config.yaml
n_layer: 8
d_model: 704
n_head: 11
n_kv_head: 1
head_dim: 64
d_mlp: 2112
vocab_size: 8192
activation: "gelu"
norm: "layernorm"
norm_place: "pre"
norm_eps: 1e-05
positions: "rope"
rope_base: 10000.0
rope_fraction: 1.0
qk_norm: false
attn_scale: 0.125
bias: "qkv"
tie_embeddings: true
parallel_block: true
init: "normal"
init_std_qkv: 0.0188
init_std_o: 0.0
init_std_up: 0.0188
init_std_down: 0.0
optimizer: "cautious_adamw"
lr: 0.000437
beta1: 0.95
beta2: 0.95
weight_decay: 0.35
lr_head: 0.00567
warmup_steps: 294
schedule: "wsd"
decay_fraction: 0.333
decay_shape: "linear"
final_lr_fraction: 0.1
batch_tokens: [32768, 65536, 98304]
seq_len: 1024
doc_mask: true
train_tokens: 651200000
steps: 10289
dataset: "wikipedia_en"
MLP neurons of a small language model. Each row is named by its layer, matrix (down: output weights) and neuron, and shows model dimensions 112-175. Each number is 200 + 30 x the weight over its row's rms, rounded and kept within 0 to 999.
Before each neuron's rows, "raises" lists the tokens whose logits its output raises most directly, leaving later layers aside.

raises: "ul", "ult", "ill", "ile", "uk"
L4.down539,134,192,229,175,228,168,232,188,212,183,230,215,204,205,154,212,236,201,189,168,259,195,260,143,198,264,181,177,212,228,230,200,185,210,223,205,231,203,184,186,226,169,239,196,213,262,192,216,177,202,146,195,219,167,152,209,245,217,229,244,200,178,217,215

raises: " were", " are", " have", " include", " make"
L4.down1514,215,198,185,211,170,252,229,203,173,210,217,212,209,194,158,199,220,197,203,189,204,158,228,220,172,208,194,223,178,209,199,120,167,184,154,219,194,229,173,208,205,159,209,209,193,191,217,182,219,175,219,189,200,169,181,183,202,227,176,193,184,227,189,181

raises: "liga", " playoff", " league", " championship", " debut"
L4.down1110,230,269,208,161,167,215,249,152,141,219,195,216,205,187,190,218,218,152,188,203,186,205,215,174,159,230,183,219,150,218,195,180,180,221,219,223,204,214,268,181,129,203,254,236,192,190,142,214,188,243,246,211,262,229,169,227,182,224,172,206,192,174,238,199

raises: "habi", "ward", "iti", "ept", "ten"
L4.down201,204,216,216,149,186,223,183,247,237,236,146,202,164,119,150,213,188,258,167,175,217,174,195,226,206,250,156,171,208,181,227,193,216,153,210,225,103,253,182,186,240,162,239,200,235,166,235,197,197,195,226,226,192,194,172,215,201,165,213,236,249,194,146,155

raises: "ion", "ions", "ional", "or", "worth"
L4.down1004,224,220,192,256,174,170,231,266,196,200,217,188,146,228,155,196,232,200,236,281,180,164,149,246,219,159,228,202,157,218,192,183,198,183,206,199,203,215,223,191,193,178,167,226,173,202,202,209,197,235,218,183,226,185,186,151,196,193,213,224,136,180,194,196

raises: "0", "4", "3", "1", "5"
L4.down579,224,172,205,214,132,232,193,242,198,181,180,215,204,173,144,189,184,196,171,224,222,217,163,193,165,199,166,201,190,232,193,236,214,199,192,221,170,184,227,203,134,257,152,183,182,242,211,206,154,193,201,193,206,141,213,178,155,219,195,239,204,249,206,197

raises: " have", " make", " give", " be", " see"
L4.down1733,244,209,167,193,167,230,183,186,252,201,158,192,175,217,232,201,223,215,230,176,172,144,203,220,175,227,177,207,144,209,209,175,158,153,206,202,212,192,251,169,224,210,188,185,180,185,213,145,204,184,187,223,162,200,175,215,214,186,198,229,184,197,251,211

raises: "ri", "ling", "ial", "ric", "lia"
L4.down1145,255,191,182,210,193,227,186,171,236,211,206,194,183,202,216,229,303,160,214,203,197,246,263,246,189,209,228,175,202,226,187,196,142,186,210,217,204,156,177,199,233,200,193,161,222,207,212,196,237,202,191,294,165,175,196,137,201,152,199,215,193,192,164,220